From a checkpoint of a small transformer trained on Wikipedia.
Training: 488M tokens, 15313 steps.
MLP neurons of a small language model. Each row is named by its layer, matrix (gate and up: input weights; down: output weights) and neuron, and shows model dimensions 48-143. Each number is 200 + 30 x the weight over its row's rms, rounded and kept within 0 to 999. A neuron's up and down rows have the sign that makes its largest values positive.
After each neuron's rows, "fires on" lists the tokens most often at its 100 highest values on Wikipedia text that the model never trained on. A number after a token or word is its count.

L5.gate247,163,177,184,252,168,226,163,165,188,209,187,204,166,195,125,208,186,229,167,192,244,183,167,186,217,229,176,173,175,192,194,177,185,136,203,205,192,149,183,199,204,217,203,234,231,183,166,179,196,182,174,206,151,199,177,186,148,216,162,232,163,183,196,158,206,187,176,237,233,129,227,191,207,237,194,140,180,253,254,214,202,191,186,186,172,218,192,221,180,163,217,216,206,222,168,167
L5.up247,165,150,239,193,136,241,204,180,138,225,185,167,191,170,214,197,175,222,180,185,200,191,230,222,238,193,224,239,248,192,189,235,192,255,184,223,188,217,159,225,198,258,184,190,190,191,175,208,153,209,166,200,258,230,236,241,142,223,158,219,226,167,240,172,209,174,172,210,166,182,145,248,133,185,225,210,192,151,245,190,243,225,136,230,173,201,242,208,209,181,204,256,178,268,213,186
L5.down247,204,219,200,225,208,211,176,170,195,205,226,202,210,206,196,237,222,193,156,196,206,210,200,218,214,232,180,238,148,284,183,191,196,212,257,217,242,242,162,246,190,175,193,220,223,244,160,189,274,257,172,183,259,225,228,209,196,214,210,160,196,258,213,193,160,212,185,214,177,249,223,176,230,197,180,151,216,192,247,198,229,222,209,206,172,136,203,235,227,228,221,230,181,173,217,165
fires on: " st" 25, " ass" 9, "j" 7, "end" 5, "st" 5

L3.gate34,272,259,198,275,188,220,190,186,237,150,130,200,208,187,254,160,232,244,214,212,139,201,203,196,194,179,209,243,176,170,217,193,182,209,194,206,209,264,262,205,233,194,192,251,224,216,147,206,171,161,247,206,156,154,193,171,217,214,249,184,249,234,165,200,192,215,202,205,230,181,207,203,179,220,146,130,177,233,159,242,197,265,173,192,204,138,193,285,225,166,143,182,224,192,218,206
L3.up34,187,262,187,216,141,121,213,214,223,168,202,197,254,190,208,163,169,173,192,194,167,224,234,210,226,182,238,210,247,210,176,184,229,167,161,244,201,193,193,183,242,169,169,193,192,211,189,209,201,195,199,211,235,172,217,221,215,263,118,257,145,215,235,211,232,155,202,207,244,183,176,245,195,173,204,230,188,192,185,203,182,149,187,207,215,162,191,239,238,166,209,153,244,227,175,151
L3.down34,207,207,215,238,171,218,210,244,231,186,242,201,191,209,211,173,217,177,174,182,206,242,195,198,254,216,231,176,259,250,265,212,221,218,162,225,210,200,217,231,265,199,192,162,243,156,127,191,182,198,244,192,238,253,194,183,225,186,208,191,180,222,181,256,259,207,205,214,268,212,192,229,229,126,210,202,167,195,165,219,202,171,230,197,164,154,186,258,174,178,210,214,192,193,219,176
fires on: "or" 17, "ran" 10, "ist" 10, "ur" 9, " Silver" 8, "m" 5

L4.gate210,158,226,128,232,223,228,193,173,148,221,151,250,177,200,185,156,180,249,210,205,221,193,235,237,213,224,226,233,248,226,211,243,177,187,158,180,247,189,175,182,185,281,179,194,145,222,193,171,216,186,227,201,193,236,219,172,195,172,186,219,195,175,206,191,229,197,159,191,184,161,254,209,226,223,196,226,196,203,213,179,193,195,163,135,186,167,186,191,205,233,184,200,236,138,241,240
L4.up210,152,188,209,198,258,235,247,212,182,194,183,200,129,220,206,226,207,205,238,177,156,210,176,172,232,179,239,164,192,195,232,231,166,178,200,202,187,169,169,161,155,273,222,194,197,212,212,164,181,180,213,175,189,242,174,161,206,188,157,200,228,167,236,219,219,180,192,180,200,138,285,200,146,228,254,264,205,191,208,238,219,240,173,233,176,194,159,241,217,163,206,184,219,188,233,189
L4.down210,226,219,157,256,200,161,165,159,218,215,136,202,159,223,226,220,144,220,193,224,284,166,214,152,170,157,246,182,140,157,184,206,202,190,189,194,163,179,218,176,235,149,163,203,223,222,170,193,219,161,238,252,195,198,178,196,239,245,197,168,245,151,176,206,186,213,213,151,152,261,209,190,175,223,189,153,159,169,215,173,186,203,177,246,233,213,210,260,196,206,185,207,187,173,135,243
fires on: "s" 26, "ent" 8, "ic" 6, "ian" 5, "k" 5, "n" 5

L5.gate331,169,238,143,196,205,232,180,201,224,207,216,213,210,198,218,177,240,162,202,188,181,192,172,121,255,260,189,257,265,217,181,216,171,151,216,229,224,215,210,200,214,181,191,191,177,265,182,218,163,186,186,193,183,192,211,136,225,210,254,173,226,160,243,198,169,200,235,238,246,144,148,203,227,175,216,194,202,186,171,184,173,198,255,189,220,227,195,239,211,231,215,206,243,261,180,254
L5.up331,210,168,205,245,162,217,165,162,177,206,202,130,235,185,199,153,192,181,210,201,216,215,196,181,198,246,209,248,186,216,168,120,188,171,215,165,214,205,162,229,238,220,169,267,186,156,224,243,190,206,177,220,185,236,191,192,211,159,227,192,262,217,197,165,133,214,174,243,223,286,192,228,231,185,184,210,156,234,200,135,178,218,188,159,231,204,217,194,236,153,267,282,192,161,233,208
L5.down331,233,195,192,174,168,189,159,208,222,195,225,227,174,176,213,159,219,215,174,199,235,230,161,236,190,228,195,238,202,214,180,205,220,177,260,160,184,208,167,184,173,173,153,211,104,170,209,180,226,210,186,215,165,211,168,238,201,226,265,173,193,195,202,176,176,229,203,221,168,236,219,237,180,219,192,223,189,209,293,187,233,121,255,188,234,201,217,173,167,208,205,194,221,230,256,141
fires on: " co" 13, " Ad" 11, " or" 9, "o" 7, " Co" 7, " UTC" 7

L5.gate225,232,218,179,158,214,203,192,162,183,196,266,153,236,213,178,242,232,196,154,174,141,223,205,189,247,169,161,210,284,147,248,207,244,201,128,219,175,220,234,183,195,200,235,236,236,239,203,194,223,199,207,172,176,203,177,170,232,133,234,216,220,163,189,170,199,203,249,170,188,197,196,203,263,228,162,254,196,221,130,177,225,209,211,233,213,203,143,198,223,224,236,192,213,174,223,184
L5.up225,217,195,245,214,208,210,189,206,181,219,170,221,209,207,207,213,190,214,194,249,180,244,186,215,222,196,236,193,221,199,176,199,188,235,207,230,226,186,177,227,152,200,158,248,210,264,226,172,195,194,227,140,184,182,169,192,187,152,249,201,177,227,232,139,193,210,197,173,227,247,200,187,160,247,275,129,174,218,187,160,206,173,198,204,168,143,217,200,166,198,163,202,146,207,158,199
L5.down225,248,191,216,202,187,198,210,175,190,201,189,233,197,176,184,174,202,157,167,209,217,193,200,233,228,240,249,208,292,192,194,199,188,231,244,190,223,158,146,192,198,260,235,205,223,169,212,129,178,139,187,252,213,192,201,228,210,240,159,176,216,180,206,187,206,151,182,213,196,232,206,256,233,154,222,222,146,220,176,226,275,204,144,173,207,151,235,172,219,261,203,184,196,188,218,189
fires on: " in" 24, " from" 10, ")" 7, " to" 7, " across" 6, " leave" 5

L3.gate56,214,219,193,167,257,173,188,174,229,181,210,219,171,167,198,210,205,217,238,204,221,208,189,183,173,212,136,144,217,193,159,204,206,209,187,196,222,180,222,222,217,222,218,208,182,220,202,168,216,184,203,201,233,203,167,253,89,208,223,199,157,161,181,160,236,189,185,216,161,201,244,185,232,170,180,166,225,214,227,219,174,171,197,228,149,168,193,205,174,172,187,177,169,207,190,175
L3.up56,219,223,155,200,185,136,214,258,241,244,190,148,169,190,136,198,202,220,228,158,230,201,184,226,261,205,160,162,241,191,143,198,195,247,211,187,189,218,158,222,206,210,203,253,188,162,196,210,151,240,163,218,163,180,186,172,213,222,185,197,212,200,183,232,207,210,170,204,232,200,191,254,170,188,224,197,192,151,240,229,182,186,247,160,206,198,154,205,175,254,213,188,230,164,151,214
L3.down56,159,212,196,226,207,183,253,188,161,153,172,175,144,212,208,187,205,261,166,216,222,203,237,177,169,162,162,180,259,164,204,161,249,194,164,259,235,203,204,173,181,198,229,208,258,219,171,221,263,173,183,205,212,202,241,248,154,193,209,241,217,197,227,202,252,187,216,170,177,173,188,231,199,188,183,153,180,180,177,221,199,258,169,204,156,182,224,184,219,185,237,193,240,195,158,137
fires on: " Dr" 15, "th" 13, " arch" 12, " h" 9, "-h" 7, " Arch" 7

L2.gate264,173,225,225,196,196,218,168,194,192,189,129,212,196,216,212,227,207,161,267,168,223,208,194,150,252,203,211,201,201,242,213,203,184,235,211,186,192,158,219,176,211,214,198,213,223,262,210,229,254,204,243,170,219,183,173,168,251,221,174,153,192,160,199,178,210,226,189,195,208,171,188,256,177,210,218,196,194,148,168,165,200,187,170,214,170,166,228,224,209,210,205,200,202,203,153,211
L2.up264,192,208,234,180,226,280,205,182,224,237,160,187,217,191,187,229,264,244,177,192,206,245,212,137,179,246,200,227,229,200,241,231,193,159,218,138,171,151,205,199,220,205,200,213,197,170,242,246,198,210,220,147,244,134,178,160,222,202,169,200,219,232,202,165,176,166,256,221,204,237,203,183,206,239,158,150,191,175,180,190,206,240,180,181,228,234,174,201,151,135,163,192,203,194,185,179
L2.down264,174,220,186,132,184,249,226,220,202,221,181,205,215,205,202,179,211,217,191,227,216,204,242,196,247,229,208,211,247,209,254,233,230,152,202,191,171,180,224,190,206,195,221,257,190,155,245,189,178,202,203,165,238,143,207,202,226,184,200,189,227,251,185,192,169,151,242,254,199,220,202,134,193,249,132,159,196,240,206,259,242,238,130,167,177,223,160,198,144,165,164,164,251,181,207,243
fires on: "ul" 19, " def" 18, " ret" 11, " expl" 9, "ellig" 9, " Def" 6

L2.gate108,131,197,211,222,208,187,198,188,190,223,178,200,184,255,187,221,215,175,194,194,213,191,172,177,225,216,260,159,178,192,177,221,225,235,251,209,186,247,123,203,189,227,223,188,215,208,214,215,222,228,191,237,216,250,221,185,203,258,208,228,223,245,201,220,218,189,256,195,241,237,167,185,167,205,216,185,232,150,230,194,205,231,175,225,209,238,195,166,184,168,239,172,172,206,234,145
L2.up108,216,204,248,225,165,207,230,186,229,249,145,213,242,237,186,246,201,219,223,204,204,163,213,169,166,191,200,161,152,242,198,183,245,205,241,176,198,171,241,205,218,219,217,208,167,211,229,213,158,288,187,184,196,177,191,177,215,273,215,240,232,240,197,227,175,177,174,181,142,293,211,155,212,217,190,187,140,117,255,161,191,228,164,148,193,207,208,155,183,157,219,188,202,177,208,199
L2.down108,210,257,229,158,245,119,240,183,172,251,161,213,232,187,211,252,220,180,200,180,192,210,180,168,238,206,222,137,242,240,211,209,204,201,256,195,179,197,206,169,196,258,187,216,187,177,257,175,190,242,215,231,229,175,198,170,220,236,197,242,183,255,187,218,189,204,221,175,155,241,248,167,217,204,213,213,122,152,215,185,195,163,222,171,234,187,242,169,160,189,180,253,208,202,195,173
fires on: " S" 53, " def" 27, " Votes" 7, " Def" 6

L4.gate220,181,230,198,228,182,185,216,232,218,169,164,221,164,175,218,162,186,206,189,194,147,210,193,136,235,165,184,278,177,222,224,172,190,233,229,197,180,200,244,236,231,133,225,198,235,171,205,199,191,226,216,200,196,163,162,230,228,237,273,145,164,167,181,205,219,171,226,193,215,202,212,201,207,180,194,148,133,269,197,210,150,229,176,227,170,226,218,228,199,210,222,218,172,225,212,217
L4.up220,218,222,204,178,272,175,269,208,234,194,188,210,175,215,167,181,172,189,248,221,136,264,205,207,189,166,182,243,215,236,152,217,191,223,220,192,210,173,190,182,210,244,198,210,179,153,202,229,181,256,185,140,188,216,176,204,190,207,216,154,126,126,230,211,147,142,210,234,177,215,164,160,160,147,223,179,189,220,199,185,249,213,221,137,212,170,198,207,172,198,225,215,223,204,200,223
L4.down220,227,238,198,157,185,181,239,223,207,198,235,246,243,217,199,214,198,194,172,239,176,191,236,245,240,167,188,232,289,160,196,230,189,237,213,188,197,152,238,219,255,225,206,206,191,163,203,203,216,187,211,152,196,186,217,196,170,216,201,120,184,202,211,204,203,157,173,190,213,181,190,259,199,144,194,265,181,239,270,168,210,238,304,218,178,229,214,187,185,145,223,222,238,139,207,249
fires on: " m" 80, "m" 8

L2.gate234,192,228,215,203,224,239,198,211,171,178,231,188,197,235,196,202,216,206,186,139,167,214,213,197,240,215,222,236,178,224,144,226,210,216,214,200,188,211,215,211,188,232,170,217,167,174,161,210,150,218,247,141,128,213,235,180,185,240,218,170,264,212,218,210,150,216,248,162,191,221,197,208,241,202,196,184,238,215,236,149,190,217,271,216,147,268,181,192,176,157,238,168,171,205,207,206
L2.up234,203,225,183,260,214,243,158,143,175,142,159,166,195,220,225,240,187,174,195,187,218,182,161,185,175,186,176,208,200,202,191,204,157,236,167,215,232,196,249,243,214,130,194,234,194,179,168,236,172,207,220,196,101,186,197,162,183,184,216,175,212,219,212,135,228,211,186,167,241,232,228,182,236,211,200,200,193,208,178,132,202,198,265,214,194,181,142,206,173,190,198,238,215,179,172,218
L2.down234,180,216,200,197,167,207,228,154,195,217,202,201,177,190,236,225,168,165,195,224,240,223,197,203,231,166,131,190,264,199,227,195,185,207,190,128,220,218,210,178,207,197,180,244,201,210,257,249,187,180,242,186,183,118,198,212,158,172,241,184,180,158,190,183,186,184,187,231,225,244,188,220,210,187,181,158,213,209,186,202,183,212,222,182,210,151,166,168,164,180,189,207,223,198,150,194
fires on: " politician" 12, " phot" 12, " poet" 9, " architect" 9, " critic" 7, " footballer" 7

L4.gate72,217,222,227,132,197,225,172,165,183,250,220,206,282,212,192,176,251,187,127,192,168,268,212,163,243,187,191,219,197,195,237,193,198,217,174,254,229,259,198,244,178,221,159,197,149,188,170,201,196,241,165,181,217,195,191,193,236,191,242,176,239,226,180,183,193,202,183,218,234,250,257,245,223,179,188,263,192,222,168,180,234,295,229,211,176,198,197,216,199,199,201,169,132,182,167,198
L4.up72,210,205,161,169,227,211,239,179,164,215,237,183,199,172,218,153,165,218,207,182,202,194,199,233,165,200,148,253,125,195,165,207,299,195,201,188,204,190,169,209,240,194,166,223,111,243,248,188,200,196,167,237,219,188,211,218,189,202,205,142,232,219,249,205,209,197,196,203,207,161,229,185,168,144,153,238,181,221,186,212,205,193,208,228,205,200,187,194,210,198,177,170,206,166,234,197
L4.down72,230,210,174,180,217,199,220,254,159,214,232,223,174,189,162,199,210,204,219,208,236,188,278,222,222,209,185,203,152,212,196,159,201,176,232,197,186,144,203,186,224,206,152,169,199,223,177,143,182,205,161,244,236,187,164,161,196,227,209,193,162,185,170,197,192,207,206,205,222,218,253,208,202,200,207,214,206,194,195,250,216,238,190,206,257,130,221,214,175,174,190,189,188,193,208,128
fires on: "us" 23, "al" 20, "as" 11, "ant" 7, "el" 4, "te" 4

L4.gate355,230,208,210,206,203,165,195,212,191,209,181,198,228,184,224,212,218,207,167,149,227,225,242,183,194,189,170,167,211,185,216,235,244,214,160,184,150,172,199,180,265,226,196,236,159,258,148,187,194,193,234,171,199,215,199,240,191,156,167,199,188,199,166,224,181,188,258,169,207,184,164,203,202,246,169,256,206,209,255,211,177,171,203,236,213,176,176,192,217,221,162,171,220,230,233,154
L4.up355,193,208,226,190,181,179,199,191,220,254,187,162,170,187,222,189,226,155,158,182,231,151,197,188,210,228,160,220,199,201,217,176,192,203,229,234,183,190,178,223,173,233,233,261,171,169,174,180,165,169,224,201,239,206,227,231,196,207,187,206,162,214,231,260,196,166,186,184,199,249,192,228,239,202,181,236,198,175,216,230,148,162,211,250,206,207,161,189,218,208,244,172,218,188,167,227
L4.down355,196,195,221,170,211,189,234,244,254,203,195,225,198,229,153,215,214,210,215,151,194,165,241,224,268,216,200,182,264,248,185,225,194,210,205,210,209,175,185,168,195,284,252,208,246,232,144,187,246,180,187,201,215,197,207,196,193,245,214,223,184,185,192,203,153,196,205,244,223,155,211,178,236,203,209,235,172,213,223,226,172,247,237,228,213,215,160,195,188,204,264,244,241,225,214,255
fires on: " h" 80, "ol" 7, "uss" 5

L4.gate300,207,236,226,210,179,230,153,215,181,204,185,204,196,203,211,161,199,199,190,156,186,197,203,218,196,215,196,241,242,224,201,210,189,167,182,219,210,183,141,215,175,256,227,258,138,180,216,162,240,226,160,163,178,182,208,174,183,200,218,161,172,185,165,221,197,221,221,213,191,186,204,169,175,190,206,197,178,209,237,177,240,216,201,210,228,236,210,197,239,194,191,201,229,234,204,265
L4.up300,219,224,187,188,204,191,229,186,213,260,153,181,269,212,206,149,172,198,149,195,228,210,184,139,195,161,151,209,175,221,176,175,166,241,181,140,223,214,192,238,261,235,220,211,195,165,192,193,168,240,135,266,184,192,201,190,183,215,204,222,232,177,177,194,205,224,218,210,216,188,212,195,241,157,191,206,152,156,241,172,193,198,202,154,196,189,229,182,195,209,199,198,204,226,213,218
L4.down300,227,244,214,160,176,152,167,200,228,230,185,173,206,192,187,134,180,228,165,204,221,224,225,215,223,243,205,233,226,226,168,190,244,224,212,160,240,218,146,245,194,208,134,247,223,197,185,197,192,244,136,225,205,184,213,209,214,261,222,220,233,128,195,180,196,209,242,235,180,167,237,241,214,223,242,222,129,181,264,224,193,205,195,160,212,227,240,181,196,158,162,211,243,237,200,221
fires on: " dis" 18, " Co" 13, " co" 13, "^{" 12, " be" 11, " Dis" 10

L2.gate106,226,227,179,205,210,190,219,182,174,195,190,194,209,222,140,220,163,183,139,163,154,196,200,235,193,224,185,199,180,196,257,247,232,180,195,214,211,225,166,149,190,231,193,214,218,243,227,234,192,139,126,190,200,211,176,183,226,182,148,256,260,209,197,175,169,210,195,200,181,235,166,253,193,171,225,206,183,136,164,233,176,166,173,254,185,182,215,193,196,176,219,214,213,234,201,162
L2.up106,211,213,191,246,173,211,133,219,194,190,236,205,243,214,199,293,205,179,170,137,208,269,160,193,184,192,196,168,181,198,186,181,182,209,172,219,183,170,207,208,267,202,181,151,180,130,205,220,145,216,202,218,192,157,223,151,155,183,200,160,184,154,188,203,202,196,208,158,192,202,188,216,154,177,192,237,224,201,187,188,251,184,204,165,124,150,202,229,228,160,166,216,214,193,195,239
L2.down106,208,166,220,180,249,176,138,199,176,188,187,252,192,224,179,265,157,177,149,199,219,213,178,217,159,205,180,219,238,190,221,235,220,220,195,244,173,234,160,167,192,241,215,211,227,216,152,250,172,225,177,196,192,160,227,172,226,214,157,235,214,140,198,178,199,211,217,179,197,277,247,195,191,180,222,221,152,145,185,249,148,145,183,232,214,173,203,175,220,171,210,226,258,208,184,219
fires on: " Pro" 41, "Pro" 10, " Com" 9, " Title" 9, "Note" 6

L4.gate206,138,174,164,175,160,227,149,219,203,225,213,180,194,208,223,115,256,209,221,159,240,175,246,174,174,179,149,224,189,213,149,139,183,194,214,211,182,216,202,199,159,218,220,228,214,212,169,159,245,221,125,202,210,186,234,200,180,176,126,199,241,201,240,211,169,177,260,155,181,154,168,209,188,197,202,225,189,186,229,179,216,239,137,223,196,228,164,246,191,179,262,219,191,219,211,193
L4.up206,157,166,227,219,213,167,200,159,206,182,230,223,146,207,187,163,206,199,234,145,221,221,182,189,185,194,225,270,218,180,182,243,199,202,205,167,174,174,235,176,224,174,204,269,215,177,244,183,203,214,202,256,202,185,186,168,168,257,195,191,286,198,238,230,222,210,204,191,194,220,182,134,221,257,136,195,220,211,208,183,157,202,187,149,175,245,187,225,195,189,201,214,176,147,115,164
L4.down206,220,177,215,149,143,208,241,209,197,172,215,185,141,191,233,184,197,258,195,206,152,187,223,196,197,222,153,239,178,215,190,202,224,204,156,208,161,219,178,258,161,147,157,202,181,173,205,219,216,158,188,184,228,256,167,181,212,194,149,223,191,183,179,226,194,238,175,236,211,175,217,145,215,151,171,190,187,160,183,207,214,191,203,197,225,146,241,198,207,150,214,246,203,130,249,181
fires on: "ing" 30, " leg" 9, "it" 6, " following" 6, "ating" 4, "ate" 4

L5.gate135,160,240,189,166,200,163,208,216,261,222,183,168,216,218,192,188,219,176,227,222,164,178,233,198,204,169,207,167,192,189,230,139,154,175,211,206,230,164,157,177,192,198,166,161,224,172,242,224,157,237,213,183,219,203,205,155,138,198,172,219,182,164,182,186,185,184,204,198,202,198,237,207,229,250,211,173,161,192,210,216,230,190,169,165,177,300,201,173,178,196,159,175,172,148,188,169
L5.up135,178,256,196,141,197,229,165,199,194,148,200,197,209,206,227,231,222,179,165,230,189,228,221,119,169,128,168,230,199,181,193,180,211,200,237,188,145,232,215,219,231,234,270,219,210,190,187,213,152,191,187,211,176,241,210,224,201,235,175,259,174,166,176,139,228,189,208,175,145,261,240,192,211,180,252,209,231,221,189,211,218,253,122,200,167,158,230,222,167,186,223,199,149,202,167,196
L5.down135,227,233,148,162,203,199,228,227,195,183,186,243,165,227,216,204,198,226,188,225,186,190,191,192,200,192,267,226,136,172,209,173,143,208,171,171,235,210,179,176,153,253,169,189,175,187,149,226,205,161,223,207,221,186,176,178,216,142,136,201,203,226,209,216,188,267,181,250,220,223,170,212,217,223,243,229,205,234,190,173,184,216,131,165,240,217,195,207,227,199,175,204,200,279,190,158
fires on: " he" 15, "2" 14, " was" 13, " is" 11, " being" 6, "," 5

L3.gate355,233,167,197,205,190,171,187,161,139,199,162,164,189,226,190,209,190,192,197,176,171,228,182,174,247,193,189,204,176,180,196,245,200,221,193,214,193,155,231,171,154,165,211,193,203,165,163,165,207,190,225,221,215,251,262,176,227,181,195,213,187,209,209,198,145,238,203,210,206,191,133,251,210,184,143,151,225,197,155,184,193,186,215,201,173,182,193,226,222,200,162,242,214,160,218,181
L3.up355,166,222,200,202,210,192,202,194,173,225,139,236,200,207,220,219,209,216,130,175,191,257,228,208,199,182,159,225,186,216,243,210,217,229,176,173,228,188,203,150,135,189,204,184,234,169,148,212,188,208,165,230,188,213,240,185,239,139,261,186,150,218,195,219,213,219,236,201,187,248,205,201,219,195,146,234,207,255,142,196,233,180,206,161,190,210,218,220,195,197,217,161,271,200,213,242
L3.down355,182,168,237,233,216,175,195,218,184,219,172,212,197,188,214,197,159,198,230,211,199,176,173,218,239,216,226,186,220,220,190,224,183,197,197,183,244,197,195,205,170,220,176,193,228,240,153,143,190,175,159,176,205,183,211,202,235,227,254,213,174,136,185,207,238,257,152,202,190,197,210,207,266,210,208,168,205,187,222,229,142,164,186,171,170,179,188,176,212,199,218,214,225,202,227,229
fires on: " Pro" 40, " pro" 27, "Pro" 10, " intro" 6, "ro" 4, "oint" 4

L3.gate246,225,208,176,207,197,190,173,160,205,184,208,245,220,244,161,125,204,210,198,199,219,190,228,208,231,179,212,254,123,165,230,191,197,166,220,214,190,229,203,165,175,178,195,199,182,191,199,290,204,207,160,203,205,211,181,160,189,227,196,219,157,157,224,158,199,234,217,211,203,231,202,234,269,217,252,243,229,185,215,210,194,213,204,196,189,215,236,179,163,156,192,180,217,212,195,213
L3.up246,189,209,210,248,170,236,173,220,167,187,205,151,206,195,232,136,203,203,222,218,178,168,245,231,195,143,197,234,204,221,221,216,207,175,212,151,223,193,204,214,174,285,198,162,199,208,187,234,226,234,208,199,209,221,250,189,178,216,233,250,231,200,181,182,204,192,207,202,202,198,185,214,138,178,222,196,201,264,188,199,201,163,205,211,226,181,164,183,258,221,178,163,241,205,168,186
L3.down246,198,197,227,199,186,172,179,210,203,202,276,226,195,239,192,220,205,192,153,218,219,224,213,251,234,173,194,215,256,230,149,208,241,206,189,160,213,255,200,183,188,231,226,212,259,238,148,177,185,191,259,139,210,187,201,209,166,228,219,220,212,212,194,277,177,195,224,158,215,190,207,210,276,232,225,135,187,154,222,203,188,180,215,184,218,199,177,210,248,164,203,217,191,191,202,231
fires on: " also" 34, "u" 10, ":" 9, "y" 4, " then" 4

L5.gate111,208,188,211,174,160,168,184,218,195,244,197,180,266,198,208,167,192,233,179,197,161,177,230,197,207,172,219,196,230,239,255,227,223,121,210,169,202,224,224,278,190,208,204,205,214,210,189,215,168,172,181,222,180,235,213,189,194,212,177,245,173,187,194,177,250,145,242,247,191,217,175,161,222,201,211,221,180,210,167,191,228,208,170,240,176,212,221,201,191,205,155,174,225,190,202,208
L5.up111,200,170,193,198,230,158,195,212,221,201,258,163,177,217,201,164,237,173,224,160,193,233,185,207,191,199,185,203,193,200,149,183,206,203,179,187,190,201,197,244,250,223,137,222,191,196,224,211,231,289,259,217,207,217,206,169,207,147,215,177,149,143,193,202,140,181,163,185,193,162,205,159,220,197,206,171,192,223,164,213,147,148,174,212,197,240,179,176,180,250,214,189,158,211,149,208
L5.down111,201,137,190,154,247,216,179,209,184,205,207,239,244,185,147,200,215,157,172,266,228,234,224,189,214,203,240,206,334,217,202,233,210,192,239,265,170,171,194,270,198,288,170,171,247,224,158,203,223,202,178,168,186,180,157,211,220,238,192,169,199,189,218,182,201,182,187,203,219,203,132,165,200,170,216,198,188,203,194,188,208,199,183,212,185,220,190,160,178,211,207,171,207,157,242,221
fires on: " from" 33, " to" 25, " of" 19, " =" 11, " in" 4

L4.gate50,174,233,178,237,172,222,181,154,170,208,153,224,172,225,227,187,186,183,179,172,175,253,220,191,215,145,207,262,228,181,216,223,201,212,156,210,203,240,174,211,217,259,150,185,179,262,150,236,197,196,195,160,248,223,204,197,240,224,248,208,205,237,202,205,205,177,215,190,230,123,223,210,253,181,200,200,205,205,211,139,226,254,217,185,238,156,218,157,197,207,197,137,242,188,185,181
L4.up50,182,223,259,223,214,249,221,197,130,162,216,197,201,171,256,224,140,218,210,139,227,182,199,176,178,217,226,216,216,199,183,173,216,193,139,144,151,206,151,211,130,188,224,226,168,172,149,187,197,147,216,243,223,187,216,239,168,243,238,136,214,164,230,212,186,163,183,196,195,149,228,232,200,162,258,139,205,188,235,202,227,228,181,210,166,171,214,225,226,239,231,191,249,199,237,204
L4.down50,240,243,233,161,242,203,200,223,217,221,225,172,237,202,166,239,248,226,229,207,240,214,201,175,234,210,219,185,148,168,158,132,250,214,234,203,213,239,235,246,206,242,181,223,184,181,215,179,167,235,131,208,212,211,236,169,190,151,169,177,211,139,200,208,178,205,157,185,200,225,198,215,214,217,202,182,271,194,161,198,193,157,190,173,223,156,168,169,191,251,181,221,244,163,224,170
fires on: "as" 17, "le" 9, "y" 8, "k" 6, "s" 5, "us" 5

L2.gate59,202,190,218,165,214,203,182,207,182,209,190,166,210,182,226,230,190,214,196,234,232,236,216,200,233,207,164,124,155,212,200,194,179,214,168,167,258,254,149,193,204,167,204,228,192,204,158,161,269,169,223,201,192,166,192,188,239,146,126,218,121,220,199,203,219,247,201,191,200,159,182,245,238,186,216,188,215,201,167,227,200,179,189,229,173,251,259,212,175,257,198,197,194,219,130,191
L2.up59,154,271,212,229,229,195,191,189,115,223,191,205,180,212,222,224,206,198,199,178,168,181,225,217,194,168,181,211,143,251,179,199,235,195,220,155,172,220,223,138,232,260,193,241,241,213,177,180,240,221,233,223,204,190,202,227,214,217,174,186,188,227,164,171,161,287,173,170,216,226,193,186,191,248,198,222,259,193,199,239,162,195,243,215,171,210,248,164,194,162,230,215,203,165,220,177
L2.down59,203,207,161,186,215,193,275,201,194,186,177,184,203,189,226,157,211,164,215,201,195,197,163,210,208,151,174,217,133,218,202,204,212,211,221,148,172,228,206,135,248,231,164,250,191,126,203,150,191,198,225,229,196,241,189,218,202,246,194,218,234,190,137,176,208,228,166,167,214,194,185,241,179,253,173,239,263,168,233,165,147,173,201,236,194,184,220,211,197,188,217,232,188,224,211,214
fires on: " comm" 23, " short" 14, " long" 13, " att" 10, " part" 10, " suc" 9

L2.gate138,228,235,161,186,181,196,148,185,211,221,228,239,226,251,202,230,152,207,190,234,235,200,202,172,204,238,170,241,187,208,206,206,205,224,199,142,225,196,206,215,220,191,140,194,235,165,229,184,233,217,191,156,195,156,218,204,218,190,148,208,178,240,175,218,183,178,132,181,213,236,149,217,160,165,218,195,160,188,218,199,198,238,191,207,168,219,140,188,208,211,191,153,238,228,134,192
L2.up138,176,244,188,220,208,217,179,210,181,174,200,181,175,224,157,203,182,227,197,223,239,213,253,181,224,154,202,196,202,241,193,238,202,226,164,151,193,203,186,148,161,236,198,175,212,193,173,204,195,207,188,188,235,209,189,193,149,251,189,209,193,182,127,182,176,246,190,157,208,203,159,176,189,150,228,198,183,163,243,146,219,195,206,176,228,216,242,250,198,204,211,216,200,247,134,169
L2.down138,187,222,247,178,219,230,188,218,153,230,213,205,176,232,228,199,279,213,204,224,185,200,246,220,184,156,178,226,225,234,151,204,209,220,167,221,182,179,241,226,243,215,240,247,173,161,183,196,177,182,227,266,216,189,180,159,175,219,207,196,230,175,122,152,105,168,217,223,214,198,147,176,229,189,209,164,199,204,224,207,220,208,207,255,251,204,225,247,203,193,167,222,200,189,119,210
fires on: "'s" 22, " Gr" 17, "iv" 16, " att" 10, " comm" 10, " exp" 9